Weights of a small GPT-style language model, trained from scratch on English Wikipedia.
Training: a variant of Adam for these matrices, 401M tokens.
MLP neurons of a small language model. Each row is named by its layer, matrix (up: input weights) and neuron, and shows model dimensions 48-175. Each number is 128 + 32 x the weight over its row's rms, rounded and kept within 0 to 255. Numbers have three digits each.
After each neuron's rows, "fires on" lists the tokens most often at its 100 highest values on Wikipedia text that the model never trained on.

L4.up203:150089087148161109092136145172182132060126060110175147100151195114121077127086177150079084104131091133148130112143092160141078127137096032093127073127081119082139107126104059127177166151166142111129134136211127135156172123096081146104128161133078128138035115064099130156134167155151103135135104183147094121196142091114123197169096161142122166126115125103136117118089122105127146160160
fires on: ".", " but", " they", " If", " although"

L2.up274:143131133197076059161133106143113126119141128148126146170106065148131157055187122160129147114162155111149133092125092129127078138109166155157140129177093097077116078104102135087129128123161133147110108184199121163144144110119070125174121175126104134057189144152136125189180127125114131114183188047109179154135077129145147066099091133093113127112139077114072079120122132145151138120126
fires on: "d", "ly", " but", " not", " or"

L2.up258:139081073142158079158140128091161202152097137125113151141061120163140080097135143107170148092150118113141129135125155124173107142156131158111170156134134164148164118102141209073105083105092168140134087120141149122160131099089172147118133126206121137064085107101182188163117170139158109085045133151147133125132112131083076134122127100211141076090099131084154123102119134089136141129123
fires on: " to", " named", "nan", "or", " listed", " 978"

L4.up507:143150121077110080120156140138132176090048135152108111096165150086118142091124106166151169143127069122116143092088138089139163148129123167122082153154073075186129137149172125105131116144189112126077083197118124123179159110110119144138122147103075093098156111129163146066166154106212118214111130156089107117142157201095127129122088122128195175141160105077155133117194094110108131078127
fires on: "|", " in", "it", " at"

L2.up415:137173114165099172145164200173123156105110147150115093067176124084066147175110130141056087167138103122120137111103104135130072098168127163173123112116085095131096128129111124126127159105129142119061144163137159106085136117113143111131126192123107095092174112093123119097153135140154086136089194119144111179190132135168155107099172089091133135103129097125125144046184099127169145136134
fires on: "O", "u", " U", "a", " Ne"

L2.up614:113166140178114157065169172119163153111147116121098174119108107130079129156176089082189139107057132205071120126109078159115128113142126124141164220102104105108104073123143156141112091066110077085140124082122172110159119129171087113178149146144147139170160066128098095111145079163119123149171110130108151176140120111171152097159098101118123142102154056139106127087141121107121150106165
fires on: " by", " when", " after", " as", " re", " cap"

L2.up610:108143143180082136147139145185124118148088128096136157136136133091116073089152042173118155112143130109109168086112148112082110178172147106127150183154093113187099131141141093054135075167127110142051102076160089106097117177107141088150096140154153090119146131115176163090164173135164129109080123148091128114152110153083124157128106180058087205152120150137123148112103146115148093090077
fires on: " to", "mi", "mu", "lu"

L2.up459:147131071137056120133099119162112135099132139132162104124112125116116187134094106125129183131106191153092044136183111128148119164151151195132106110109127099132131094149138139137120105104097146128135157109152141133086148133137136120154098086116116169112112056165153104069107142171152112184105064127193212121138130157100075131118159129176176099118110116200128192148094104155143180062131
fires on: " has", "'", " had", "ly"

L2.up251:163189109126123117138113157151096114124114120181122138197198132109097106111183151134149102145079157124149109093099141106116140112147122099124168092141116127129125145105108127084053090154162109141170113128091073128084113126200183168136068165146133084162212125150120135107087095152139121140115144088162108182117168159133083129182159145099159106159093120099132131154121142186118088092097
fires on: "\"", " in", " Records", " Awards", "”", " Award"

L2.up125:144136122129047128132064066131214135091123129129163103136124126152133162128105145126164158112141126111104103109198158132119127100155117141156131164104174146134102099116144144113084110149150119100101166164147056133130093138121142133202102202117113067135153163102130135174129093145096214155095102113044104170084136141145150117115138060090111132096089076158094071123141067132096132120117
fires on: "ment", "ion", " and", "cle"